MLP neurons of a small language model. Each row is named by its layer, matrix (down: output weights) and neuron, and shows model dimensions 48-143. Each number is 128 + 24 x the weight over its row's rms, rounded and kept within 0 to 255.
A block is one neuron, or neurons of one layer that tend to fire together. After each block is what it responds to, as a language model described it from the Wikipedia text at the highest values.

L2.down30 [133 135 123 114  83 150 140 147 173 117 136 170 140 127  87 115 142 148 156 152 173 132 111 131 151 128  91 109 164 104 123 111 130  90  80 132 164 134 155 137 137  93  87 113 109 124 112 100 101 152 129 179 136 112 127  92 125 100 133 126 132 121  92 100 142 134  96  96  81 120 108 115 163 134 116 102 113 150 156 150  99 143 149 125 129 143 157 146 136 149 130 102  74 136 105 148]
L2.down44 [ 84 153 119 100 137 152 114  87 116 109 150 177 166  96 110 130 115 105 123 132  84 122 120 147 117 133 124 146 117 131  92 124 137 138 216 135 120 151 174 104 108 162 136 108 145 115 130  91 112 116 131 133 118 110 191 128  69 139 172 124 154 138 115 115 146 131 118 124 108  94 167 153 123 131 178 126 167 124  98 115  96 133 186 133 168 122 130 141  98 134  99 126 148  70 137 101]
L2.down52 [ 98 115 141 165  92 126 120 113  62 113  99 184 109 140 121  96 115  88 178 106  52  99 115  84 126 128 117 137 155 158 110  84 115 144 127 148 110  95 134 121 128 104 120 103 142 141 133 101 131 111 142 179  78 118 142 109 150 124 133 137 114 130 100 159  95 131 137 104 124 153 136 139 159 155 155 132 127 151 129 162 142 151 132 128 146 143 127 144 123 146 102 158 125 125 107 135]
L2.down123 [125 130 131 136 116 111 160 146  95 106 104 139 135 102 126 145 117 108 158 127 117 108 118  75 137 143 154 135 148 136  81 120 141 101  82 163 133 147 120 128 135 141 149 121 122 123 127 131  94  90 104 186 127 122 141 131 160 147 107 127  71 182 122 157 147 133 140 133  96 153 118 160 142 113 170  90 116 146 104 144 124 113  84 157 127 138  70  88 127 129 121 142 104 141  98 129]
L2.down188 [141 178 118 125 131 107 107 107 131 155 165 125 100 169 131  97  93 141 151 146 109 113 136 112 197  96 118 107 158 126  92 129 172 160 131 114  70 132 150 113 150 135 126 102  83 103 130 119 108 141 160  80 115 135 106 120  95 141 108 128 146 125 133  89 101 140 110 155 126 108 170  76 134 147 139 117 123 160 134  83 100 143 126 110  84  99 124  66 114 158 171 164 156 107 121 110]
L2.down193 [124 134 124 129 161 122 125 135 130 128 127 144 110 109  95 129 120 132 132 125 120 115 112 113 118 131 111 133 156 130 134  98 127 129 110 109 133 133 130 133 134 119 139 130 125 125 136 123 122 138 147 123 136 131 106 130 119 118 136 116 126 135 123 129 129 121 125 121 141 142 122 131 122 135 142 116 106 144 139 142 110 116 102 133 149 148 138 123 115 144 134 121 135 136 128 108]
L2.down213 [158 154 126 123 120 124 144 104 136  66 163 178 135 166 131 138  91  79  94 146 120 118 141 150 100 159 124 133  98 140 117 120 118 140 170 113 128 168 113 108 126 142 141 123 132 101 168 127  91 151 142 123  92 136 141 155 112 141 136 121 101 129 141 138 133  93 163 102 172  93 106 130  99 119 180 152 162 143  92 148 121 121 113 120 139 115 158 110 130 114 116 147 119 117 144  92]
L2.down237 [144 123 126 108 130 155 129 144  93 126 164 121 105 154 159 121 102  99 130 122 133 140 127 131 120 101 152 148 121 140 152 110  82 128 180  89  76 118 131 122 152 147 140 133 129 169 131 136 126  95 148 118 144 127  80 128 133 141 108 131 122 109 133 152 154 172 162  85 162 109 129 179 119 127 152 131 141 124  97 159 141 177 138 117  89 129 175 127 138 147 124 127 124 121 125 150]
L2.down260 [140 131 113 101  65 100 152  98 129 120 151  94 115  92 153 139 147  85 140 120 114 113 112 136 144 132 135 180 152 131 138 114 118 158 117 176 152 110 132 133 126 135 138 156 140 130 113 116  88 114 120 155 123 117 188 116 119 114 115 118 120 113 107 134 154 151 140 152 113 121 135 172 173 102 117 122 101 140 121 119  91 110 141 119 138 142 113 127 171 104  99 181 135 147 118 119]
L2.down277 [158 125 120 146 144 126 106 136 127  91 136 128 132  71 143 111 103 151 133 116 147 118 122 127 144 156 139  89 134 109 129  69 105 137 112 127 141 124 110  79 104 135 122 161 170 135 121 152 105 146 127 159 119 113 173 172 162 138 100 127 145 144 126 122 101 121 104 158 126 111  48 142 114  98 136  96 133 121 141 158 114  91 123 106 137 122  96 132 126 118 129 117 143 150 158 135]
L2.down284 [120 127  85 112 142 165 113 138 145 147 104 129 135 161 155 129 119 118  95 136 141 124 141 169 123 130 118 106 106 101 113 138 140 121 154 153  65 137 130 145 122 117 148 108 127 111 181 125 143 110 144 170 155 133 143 137 139 168 163 131 122 145 107 153 175 180 162 108 183 136 104 170 128 183  95 167 106 140 109 128 132 123  98 165 100 133 106 137 108 128 133 160  97  86  93 112]
L2.down349 [166 153 186 123 141 105 131 122 130 112 131 126 120  93 151 148 148 146 115  94 130 143 131 107 122 132 163 131 101 138 137 112 141  96 102 188 152 102 112 132 109 144 134 167 129 148 109 115 142 104 153 152 153  84 145 142  98 114 135 114 118 160 154 117 174 122 107 134  85 102 119 111 123 129 120  81  89 126 115 132  99 122 140 145 124 134  56  96 150  95  79 111 110 133 138 151]
L2.down353 [171 146 138 148 144 154 143 122 101 107 122 177 121 102 125 129 130 106 128  86  86 114 141  95 162 166 139  69 126 165 103  53 123 156 101 145 152 133 111 149 121 121 184 163 169 145 144 132 110 111 132 128 115  88 169 167 138 122 117 138  91 193 109 146 111 160 107 140 139 129 131 141 133 132 146  89  97 157 135 140 151 155 121 119 121 130 153 120  90 147 107 123  91 157 156 125]
L2.down358 [155 140 129 149 124  85 154  96 110  87 112 147 107 124 160 145 140 137 159  86 105 123 135 125 160 150 152 142 133 135  52 143 106 131 142 157 166 115  95 161 134 111 168 145 158 173 115 105 104 125 107 147 149 139 138 128 120 170 108 128 161 170 132 146 149 162  74 113 156 128 182 154 122  74 129  76 118 120 103 123 132 120  99  99  85 128 108  75 142 154  99 150 139 131 129 113]
L2.down363 [122 146  99  68 139 137 129 132 110 196  68 141 129 132 138 143 157  81 169 137 125 126 112  91 179 128 131 156 131 160  90 120 106 132 138 192 168 107 119 142 108 162 126 173 140 127 150 113 114 125 136 112 109 117 128 173 165 138  94 125 134 105 145 128 174 103  89 106  69 162 106  67 112 137 113 114 105 126 115 136 116 123 164  89 115 139  74 130 151 137 114 115 101 146 120 148]
L2.down388 [162 159 142 110 126 109 122  91 113  75 110  97 137  88 160 149 136 103 150 156 122 132 125 125 120 142  98 195 128 131  99 126 158  92 113 147 138 133 119 123 125 101  96 107 147 138 122 157 120  92 144 161 124 107 195 109  85 155 138 120 112 181 115 121 145 153 114 112  98 125 128 111 128 106 166 119 129 129  88 114 120 109 138  94  57 135  97 118  96 129  94 155 154 123 137  76]
Word-initial consonant clusters. Word-start fragments made of a consonant cluster, mostly sh and sc, that are split from the rest of the word, as in sh|unting, sc|aling, kn|own, with a few cases on who.

L5.down39 [117 111 143 179 140 128 158 113 154 115  85 118 117  96 143 146 141  92 152  86 113 142 140 113 146 126 108 108 137 103 134 112 109  93 150 139 109 122 132 119 122 125 144  78 151  74 153  97 127  84 142 109 133 119 170 123  68  82 113 100 122 162 125 104 128 145 115 124 111 102 112 130 126  89 142 144 129 128 140 132 116 124 112 104 107 112 149 122 135 105 155 106 114  71 109 137]
L5.down160 [134 118 104 108  79  84 160 141 159  95 153 126 121 165 134 119 146 112 127  98 105 166 137 123 134 101 139 141 114 106 130 127 101 110  97 116 117  98 133 145 153 144 170 137 121 129 103 180 154  99 159 132 122 134 117 100 147 163  84 133 161 125 129 168  92 146 107 114 123 114  94 131 141 144 153 102 144 165 141 105 139 118 143  80 124 134 148  97 138 180 145 152 130 119  83 165]
L5.down311 [143 102 155 162 138 135 142 108 122 166 131 130 114 105 194 133 119 159 106 128 170 131 143  96 119 114 155 148 129  98 128 196 111 133 181 114 105 144 113 141 139 116 123 126 103 130 113 128 139 139 143  97 151 119 147 129  87 133 102 105 106 134 140 115 134 114 122 119 139 123 110 112 118 166 154 122 102 133 143 159 123 127 150  80 157 116 135 123  94 136 120 167 135  50  81 159]
L5.down328 [129 146 147 114 124 170 153 147 118  91 159 118 122 148 120 115 125  95  80 111 107 111 149 145 128 136 114 160 170 111 120  97 134 128 124 162 129 114 134 128 157 127 133 120 135 181 113  86 108 120 144 142 118 120 123 106 149 160  98 142 133 111 150 146 104 140 110 150 146 131 140 144  95 165 115 163  78 146 116 112 168  74 129 115 150 129 128 106 135 166  81 163 158 147 142 119]
Comma after place names. Commas right after a proper noun, above all a city name before its state or country (Indianapolis, Indiana; Washington, D.C.; Hornell, New York), and more weakly commas after other names, dates or phrases.

L5.down4 [105 129 141 161 142 140 171 124 139 126 107 158 139 129 128 113 147  90 105  91 144 136 131 184 114 150 144 111 107 152 152 206 134 145 161 139 120  85 156 111 130 122 120 123  98 141 107 104  68 167 132 130 109 114 124 135 151 156 138 111 108  76 143 119 141 123 111 108 148 136 113 122 124 143 173  83 146 165 127 146 152 162 162 129  90 140 120 110 128 116 118 139 115 114 156 129]
L5.down247 [ 90 124  80 152 114 115 113 133 116 151 115 156 144 132  94 125 133 131 104 120 155 136 118 135 153  97 174 153 123 145  76 205  93 126 118 147  87 119 131  91 136 143 121 143 188 131  70 125 115 128 142 130 135 112 140 112 139 147 142 131 115 128 184 155 107 162  98 148 149 116 121 161 148 143 138  81 120 133 130 116 125 140 101 126 123 138 170 105 112 141 145 153 112 104  88 157]
L5.down252 [150 108  95 121 123 103 122 105 139 201 145 157 124 154  97 150 132 110 134 108 140 125  97  89 149 111 187 143 115 120  96 179 124 152 144 155 118 126 146 144 151 172 107 139 111 118 162 116 113 111 130  98 104 120  90 153 124 166 136 138 128  53 105 121 174 153 151 124 138 101 129 131 155 143 102  64 114 140 133 120 123 149 158 148 115 155 109  84 132 141 119  97 132 118 148 130]
L5.down397 [105 119 120 147 146 143 126 109 166 107 168 106 107 149 125 134 115 131  85  77 116 136 122 132 119 113 104 140 183 137 103 171 108 121 111 114 128 128 150  71 123 140 125 104 139 139 156 114  95 146 140 102 110 132 171 105 136 139 129 124 141 162 110 107 117 141 119 103 147 121 165 120 141 154 151  64 145 120  94 115 139 142  85 117 139 158 117 120 139 146 111 134 102  96 117 121]
Wikipedia section-heading markers. Opening == or === of a section heading at the start of a line after a blank line, as in ==Career== and ===Orthologs===; sometimes line breaks or table | cells.

L4.down233 [165 178 126 141 110 146 151 128 168 124 116 113  98 111 164 132 168 112 133  92 113 120 131 124 132 161 105 130 102 124 140 175 125  98 171 125 141 130 144 112 153 102 122  94 145 121 102  98 100 121 114 118 121 142 146 116 123 137 130 137 112 121 146 136 140 124 150 113 138 157  63 134 145 148 166 115 121 149 131 165 161  99 134  56  82 174 116 152 148  98  87 171 139 150  72 127]
Opening quotes and heading markers. Opening punctuation that begins a new unit of text, mainly opening quotation marks before a capitalized quote or title ("God Is…", "Hail Mary"), plus == and === section-heading markers at line start.

L2.down25 [141 127  79 120 143 120 126 105 143 142 141 147 140 122 137 129 155 170 122 114 147 116 117 168 134 147 120 130 115 131 119 109 126 150 103 145 114 166 123 124 136 148 141 100 141 170 117 113 134 116 109 127 145 182 141 132 137 114 118 123 110 122 119 120 107 141 175 104 140 110  52 163 100 138  97 121 122 127 138 145  94 133 138  98 111 141 115 117 115 129 122 153  96  67 103 158]
L2.down41 [104  93 151 120 119 156 118  99 140 101 108 153 103 138 156 108  80  65 126 116 106 120 137 144 120 148  97 151 147 110 178 119 123 143 183  95 124  89 123 116 108  70  82 164 115  73 128  85 189 188 138 161 113 124 137 103 108 100  94 131 142 143 204 125 128 176 137 116 132 152 139 140 105 126 107 152  71  90 178 152 140 130 123 113 142 141 125 134 134 134 142 142 112  98 121 116]
L2.down42 [157 147 108  90 135 137 128 136 117 168 154 109 128 133 138 133 130 151 117 159 121 143 131 126 126 125 116 110 117 103 152 119 136 151 103 143 109 103 123 147 112 110 113 130 115  83 132 139 145 155 141 138 125 121 135 147 104 149 129 137 122 153  92 117 154 150  77 133  93  53 162  94 115 164 159  92 136 113 125 139  91 145 149 121 131 140  54 161 116 134 158 117  85 123 101 125]
L2.down48 [102 129 114 114  88 124 104 123 130 141 140 145 119 112  94 112 115 193 151 161 115 137 111 156 123 124 111 141 148 136 129 111 106 125 115 133 133 126 119 155  79 175 174  94 100 106  99 116  77 190 132 125 114 110 121  93 122 149 125 139 123 113  68 180 130 136  95 113  81 148 136 159 141 135 108 102 140 133 174 122 159 171 164 113 114 150 118 122 108 127 146 150 147 161 142 175]
L2.down86 [121 149 124 137 132 145 132 121 120 153 105 137 119 112 222 114 160 110 134 134 142 118 131 127 141 111 116 104 124 133 144 130  98 114 190 123 132  88 168 151 133 103 150 114 121  90 122  69 115 118 143 152 123 120 134 125 115  84 121 126 137 131 128 127  95 144 120 128 148 149 138 126 156  73 127 139 113  99 131 144  90 130 128  76 100 108  91 131 172 140 126  95 146  45 102 123]
L2.down100 [ 73 141 124 144  91  86 122  89  62 147 107 143 117 112 144 130 117 102 120 138 156 129 123 134 110 125  95 110 103 181 103  99  88 112 143 141 103 141 146  91 125 153 154 153 115  92 127 137 104 105 143 148 102 166 151  92 123 137 133 129  88 120 107 151 165 137 126 143 114 155 138 125 113 130 115 144 205  96  98 117 144 117 130 148 121 112 159 142 112 214 166 145 121  78 140 101]
L2.down152 [111 151 149 100 116 100 139 120 137 137 100 139  82 124 129 115 166 125 154  93 155 142 146 141 138 122 112 128 138 101 150 129  93 158 177 123 146  91 152 133 114 109 152 109 110  90 126  97 141 137 139 138 106 101 123 118 159 105 126 122 142 140 186 131 106 220 120 133 125 135 180 137 135 110 113  73  91 140 142 133  91 128 135 104 109 121 109 121 139 164 144 130 113 114  81 140]
L2.down153 [130 122 100  89 124 133 112 120  99 174 106 131  55  81 135 142 110  97 116 131 133 141 129  95 141 109 125 139 141 141 120 129 116 145 148 141 126 115 158 107 117 133 172 106 107  99 136  93 104 119 152 141 153 116 118 113 118 141 142 130 123 184 116 127  90 130  92 141 145 126 133 112 105 123 121 139 121 143  98 157 128 117 156 134 130 132  64 100 157 154 128 130  96 102 157 150]
L2.down217 [159 145 134 117 164 126 132 125 113 146  47 104 144 102 168 129 133 134 126 102 130 142 132 155  99 114 170 105 148 144  95  97 140 134 152  95 116 130 133 126 100 121 114 107 126 127 103 131 111 213 158 120 132 130 123 138  86 117 142 130 105 118 126 136 139 113 123 116 135 113 151 109 124 126 107 133 155 116 103 173 122 154 126 178 102 109 173 132 124  98 165 112 161 170 163 125]
L2.down282 [108 119 124 113 159 137 108 152 124 137 148 139 102 140 146 147 125 121  77 112 143 126 129 108 132 146 117 101 116 130 148 161 136 128 128 104 177 148 115 109 173 140 130 143 128 180 116  99 155 143 119 149 159  69 160 122 161 114  74 137 204 121 135 116 111 163 148 125 117 100  87 168 121 154 101 110 123 121 136 162 122 111 155  84 144 114 102  82 118 164 145 109 156 118 129  97]
L2.down389 [130  93 119  87  88 129 139 103 126 161 125 166  99 166 135 111 159 106 154 116 125 130 136 113 139 128  99 138 116 125 175 132 122 107 174 113 133  69 106 130  97 134 118 164  84 101 120 109 171 117 141 125 141  96 128  95 129 178  74 131 128 136 154 135  93 123 128 158 101 136 123 155 127 111 120 111  99 118 185 134 125 126 155 116 136 120 122 111 166 182 125 137  98  96 122 115]
L2.down390 [163 149 107 156 102 158 132 117 120 115 130 171 152  80 140 121 124 148 158 122 132 121 136 118 111 161 110 143 119 115 110 106 123  90  92  87 133 146 141  87 117 137 113 101 108 118 179 126 126 134 115 139 153 137 118 116 107  96 160 131  92 124  95 138 154 136 103  95 125 145 139 140 141 112 101 121 134 139 148 113 105 155 159 129 139 128 124 152 121 111 118 179 148  53 114  87]
L2.down406 [110  80 131 165 160 125 134 140  93 132 124 119 103 165 146 168 123 133  96  99 150 145 132 146 118 145 140 119 151  95 153 116 137 141 117  97 106 106 139 138 115 185 101 101 152 105 175 123 113 121 126 137 164 112 120 158 143 145 167 130 120 161 132 170 161 167 150 120 159 118 115 106 117 160 156 141 142 138 119 140  94 155 151 116 139  93  85 113 163 156 152 118 133 150 148 184]
L2.down410 [145 126 119 120 124  91 118 119 132 123 141 135 144 172 156 140 180 147 125  95 151 121 115  85  87 126 127 120 147 160 143  96 158 126 112  93 126 130 143  91 143 149 117  97  98 133 126 145 111 122 118 164 105 138 130 140 100 153 158 131 114 128  96 161 148  98 148 141 103 122  78 154 126 127 115 140 138 105 155 122 108 142 124 147 101 130 148 111 112 128 139 150 117  49 163 121]
L2.down413 [155  89  78 136 139 166 169 134  79 111 120 123  47 123 134 160 113  75 152  95 142 122 127  81 125 102 120 116 117 127 135 136 109 103 149 148 155 115  97  82 149 137 125 138 134 145 136 121 162 127 120 121 122 164 145  84 122 103 116 139 150 128 117 145 154 125 134 121 125  67 129 132 134 158  86 142 147 104 130 162 130 129 142 108 148 131 147 143 122 117 127 140 121 122 191 108]
L2.down420 [132 136 171 120  94 132 114 111 122 128 148 168 129 116 193 129 114 162 109 129 102 120 135  86 112 122 152 132 105 172 133 116 118 110 168 115 113  92 106 151 147 129  96 155 138  89 163 121 136 163 137 104 157  85 125 111 133 133  91 137  97 170 115 120 136 123 146 102 125 118  81 153 165 170  96 132 145 111 158 104 148 109 127  98  80 135 181 144 111 130 133 172  76 123 111 123]
Between, commas, un- pieces. Mostly the word between (in between, the gap between, midway between), plus commas right after word-final e/er in place names (Tampere, San Jose) and the word-start piece un (until, unprecedented).

L5.down19 [135 126 107 125 119 123 140 108 101 136 152 127 198 170 130 113 102 155 113 137 150 141 156 121 119 118 122 135 130 120 135 118 123 118 120 154 117 174 116 176 143 134  83 151 126  88 104 130 141 166 130 164 129 125 130 133 120 140 170 155 113 143  97 129 115 145 100 148 101 125 115 140 137 106 143 138 143 136 106 115 159  82 158 114  88 166 107 114 126 124  91 173 100  87 105 124]
L5.down393 [ 94 138 140 174 163 113  90 146 125 110 126 107 123 132 122 126 133 134 146 118 122 116 113 124 138 153 134 132 124 162 115  81 140 123 167 135 119 133 118 144 114 152 123 138 121 133 109 108  97  87 102 138 185  99 136 168 144 142  91 140 124 157 129 162  95 144 149 104  94 153 180 125 151  92 117  53 131 109 133 105 147 132 161 108 151 126 151  86 117 114  97 147 155  89 120 156]
L5.down414 [142 130 107 128 181 118  86 124 112  80  82 156 145 111 173 110 134 151 166 160 136 117 120 144 162 156 126 180 132 148 170  91 116 138 136 126 134 145 145 158 136 135 137  97 130 146 188  89 122 155 141 118 139 124 165 121 150 115 124 138  91 153 134 133  87 105 117 100 125  95 153 104 120 131 138  98 111 144 110 117 105 109 139 110  90 153 100 100 136 126 106 133 139 134 138 125]
L5.down416 [137 106  89 144 120 146 136 136 134 140 105 130 127 111 157 105  92 142 150 113 126 126 148 135 152 172 154 118 134 139 133 120 111 125 114 159  94 101 149 128 131 128 107  91 147 102 163  84 158  80 145 138  90 130 146 117 103 136 138 138 194 147 121 163 122 162 153 154  96  86 131 135 157  98 123 131 135 170 108 140 132 113 105 112 163 178 160 145 145 100 142 129  87 138 121 104]
Word-initial "cl" fragment. The opening piece "cl"/"Cl" of a split word, such as class, club, Clade, Clay, Claudio; sometimes other starting consonant pieces, like the second l of Allied.

L2.down3 [139 160 133 150 109 106 144 119 154 149 113 143 134 114 207 101 158 165  81  92 153 122 126 107 148 153 119 115 162 100 130 154  92  82 171  87  94 138 151 116 127 131 150 133 121 158 164  86  95 105 158 119  77  69 124 142 111  93 156 130 133 124 122 139  80 122 124 111 164 152  98 160 145 154 121 159 138 103 107 115 104  98  98 112 115 114  96 124 130 128  99 133 131  62 120 100]
L2.down89 [133 134 118 116  89 131 136  89 122 114 136 111 163 184 132 119 161  77  98 138  66 134 133 133 126 133 110  91 128 102 141 170 108 152 154 131 129 137 132 158 134 110 138 123 131 158 124 134 125 147 133  82 133 111 135 129 152 115 174 118 109 116  91 198 130 127 140 147 164 121 129 132 132 133 177 135  65 134 154 104 113 151 130 129 138 133 118 147 176 154 147 120 104 117 104 130]
L2.down102 [146 165 120 110 130 130 140 125 135 160  90 131 165 102 120 135 129 130 107 121 134 127 127 104 170 105 132 163 113 117 136 156 110  97 126 112 108 130 143 125  93 156 131 115 157 114 134  87  97 128 131 136 132 140 108 114 121 142 170 120 110 144 138 156 139 135 133 102 111 147  98 122 125 158 134 136 144 149  86 110 123 172 137 137 141 116 126 116 117 130 106 136 127 143 125 123]
L2.down108 [128 161 104 125  98 168 134 121 151 105  91 156  97 139 133 142 173 122 103  95  84 123 146 100  97 130 109 160 116 128 138 124 145 128 183 103 121 130 139  87 140  92 173  65 139 121 148 144 156 123 111 171 105 150 111  83 153 164 119 139 104 146 172 146 121 103 109 131 137 144 140 151 113 125 139 128 153 130 178 135 116 164  98  72 111 131 137 127 137 190 136 162 129 127  73 123]
L2.down132 [ 88 115 159 137 135 107 147 113 146 132 132 142 114 116 145 130 164 116 104 124 138 123 113 177 120 111 121  93  89 133 139 133 105 120 131 106 115 138 153 126 153 121 137 111  87  93 135 166 141 133 169 116  95 122 143 136 112 133 144 123  99 106 101 138 103 165 154  52 111 141 152 133 113 113 135 129  90 106 126 141 144 135 123 166 142 132 109 144 151 154 132 154 135 101 153  68]
L2.down151 [148 152 105 159  93 161 132 122 165  77 123 140 123 129 197 136 160 131 126  88  78 124 134 119 130 151  93 132 144 145 160 150 135 111 186 140 147 147 141 159 161 101 169  91 105  85 145 140 182 124 127 165 134  52 124  74  98 140 100 135  95 174 139 143 158 136 104 133 121 148 117 150 123 145 143  97 130 134 144 149 128 124 144 124 113 128 112 160 110 121  93 144 140 144 110 114]
L2.down244 [116 112 147 148  46 138 108 101 145 158 154 148 164  88 142 132  89 156 116 125 137 152 173 132 102 112 138 104 151  90 126 168 140 123 127 123 127 132 116 124 144 150 145 122 123 124 124 148 106 128 128 119 103  94 123 116 151 134 104 116 121 147 118 127 136 131 114 129 156 123  96  99 130 113  87  97  84 130 146 148 164 123  92 143 120 131 100 122 103 139 129 140 136  70  95  80]
L2.down262 [128 148 117 156  78 138 146 108 136 105  91 110 141 130 149 140 162 128 162  97 148 120 122 106 146 147 134 149 158 159 124 120 150 108 136 110 163 136 137 156 165 115 122 107 162 136 148 137 141  97 135 142 127 138 105 121 139 126 168 110 130 128 136 144 158 143 129 103 128 157  73 122  91 146 142  45 102 164 142 131 111  83 112 161 147 123 106 155 109 130 116 144 105 113 144 141]
L2.down270 [148 107 161 137 137 152 144 119 166 121  91 109 108 135 178 125 123 163 113 128 138 136 128  99 122 129 155 123 112 147 114 154 128 121 146  80 145  94 101 170 119 123 167 105 123 157 119 108 128 106 144 127 120 156 117 131 144 111 112 117 113 138 140 127 130 132 128 137 134 143 137 193  98 132 141  75 128  84  96 148 130 132  92  93 130 128 126  95 139 135  77 166 121 154 145 124]
L2.down286 [ 89 121 144 114 117 109 100 130 116 159 134 122 142 118 114 155 143 141 113 118 150 114 123 146 202 133 113 138 113 123 115 124 128 117 147 134 151  87 131 119 195  97 128 141  38 108 130 142 138 184 127  93 151 119 147 155 119 129 121 135 135  98 117 148 120 149  99 114 128 117 177 132 134 144 124 109 153 126 181  97 126 101 137  95  95 104  87 133 108 134 146 152 143  70 105  91]
L2.down347 [116 163 145 142 167 129 124 149 121 111 152  93 127 132  96 127 111 128 108 134 127 135 126 103  90 125 158  91 186  89 121 143 138 167 135 134  98 115 164 127 149 137 131 143 130 119  84  97 131  56 125 106 108 153  97 141 103 139 173 126  97 134 144 121 140 118  88 121 153 184 120 124 143 131 163 141 124 116 101 123 112 130  98  95  66 129 147 146 138  65 125 119 140 212 121 115]
L2.down356 [122 171 125 121 124 173 142 114 186  89 110 136  84  81 177 127 144 101 168 115 109 143 143  88 121 135  94 123 133 140 107 188 127 134 190 122 137 123 136 134 138 127  91  95 167  99 144 124 148 111 127 154  83 113 126 117 140 139 147 126 124 144 118 148 126 117 115  71 104 160 123 187 142  90 131 101 143 106 140 175 160 119 124 122 124 109 126 122 157 115 141 134 156 142  78 149]
L2.down415 [115 112 160 143 117 108 102 123 139 148  93 174 131 116 129 131 114 134 111 107 128 150 118 151 172 116 100 141 139 136 158 109 108 119 199 125 125 128 110 141 119 100 148 131  97 157 153 141 122 112 157 128  81 145 142 140 110 149 136 121 133 110 119 111 105 157 137 117 124 152 145 165 103 185 125 171 136  87 122 141 137 135 106 121 121 116  96 157  71 142 122 143 128 104 126  94]
L2.down427 [123 148 113 119  91 115 111 149 114  82 161 129 127 112 111 129 139 154 102 139 148 109 121 143 114 145  85 149 152 170 102 142 135 144 107 137 132 140 137 116 134 122 105 103 147 115 179  91  83 142 127 144 122 122 146 130 188 141 120 121  69 122 114 119 146 181 127 152 142 130 158 117 130 134 112  79  97 105 191 142 170 137 133 135 148 111 104 141 164 172 135 169 163 132  91 122]
L2.down434 [123 114  99  65  93 128 172  94 109 142 121 154 108 156 125  92 136  92 128 133 120  96 115 173 108 137 116 120 172 157 128 157 145 146 147 162 137 110 137 126 159 123 115 109 159 121 111  93  71  96 127 123  57 120 130 143 123 148 165 123 139 103 158 141 125 122 124 124 152 148  75 153 121 182 175 139  86 121 154 110 109 127 154 143 111 135  87 130 136 100 141 124 112 116  95 139]
L2.down439 [148 119 126 116 111 166 141  96 105 101  86  97  92 143 134 115 133 152 148 136 140 123 135 144 118 119 118 113 194 147 105 173 142 136 142 138 146  95 153 147 135 139 126  88 141 146 128 129 107 135 116 171 125  90 154 135 136 139 182 127 140  91 140 154 130 109  87 107 145 155 109  87  92 107 131 129 149 107 103 170 103 128  57 156 126 132 105 108 148 110 131 127  99 137 104 152]
Heading markers, by, open quotes. Mostly === or == heading markers at line start, also by after participles (Preceded by, Directed by) and opening quotation marks.

L4.down302 [105 114 143 126 119 115 107 108 105 149 103 144 110 153 154 121 144 153 118 114 146 148 136 101 136 110 100 110  94 156 177 131 110 109 168 120 159  94 176 119 134 144 109 129 106 132 129 100 130 116 165 146 117 142 144 139 140 131 125 121 177 120 140 116 104 126 123 118 139 140 173 158 174  77 101 133 129 129 139 172 190 153 143 100  98  79 104 100 161 148 127 140 141  64 102 138]
Commas in names and numbers. Commas that end a place name, list entry or thousands group (Windsor Park, Belfast; 1,778), plus year prefixes (202, 201) and model-code digits (SW1, G-93).

L4.down153 [176 134 165 100 127 105 136  85 106 119 102 128 112 159 102 103 152 130 112  90  73 122 129 141 137 126 168 125 122 136  65 159 139 110 162 155 111 133 142 127 130 124 132 184 168 144 119 135 140 124 142  83  95 119 144 147 166 130 101 110 114 107 149 162 157 166 166  96 102 110 142 129 147 115 130 100 118 128 106 117 140 130 161 145 137 130 132 115 143 148  79 141 122 153  88 142]
Mid-word fragments after short starts. Word-piece fragments right after a word's first letter or two, such as "ig" in Michigan, "ist" in ministry, "sh" starting ship or show.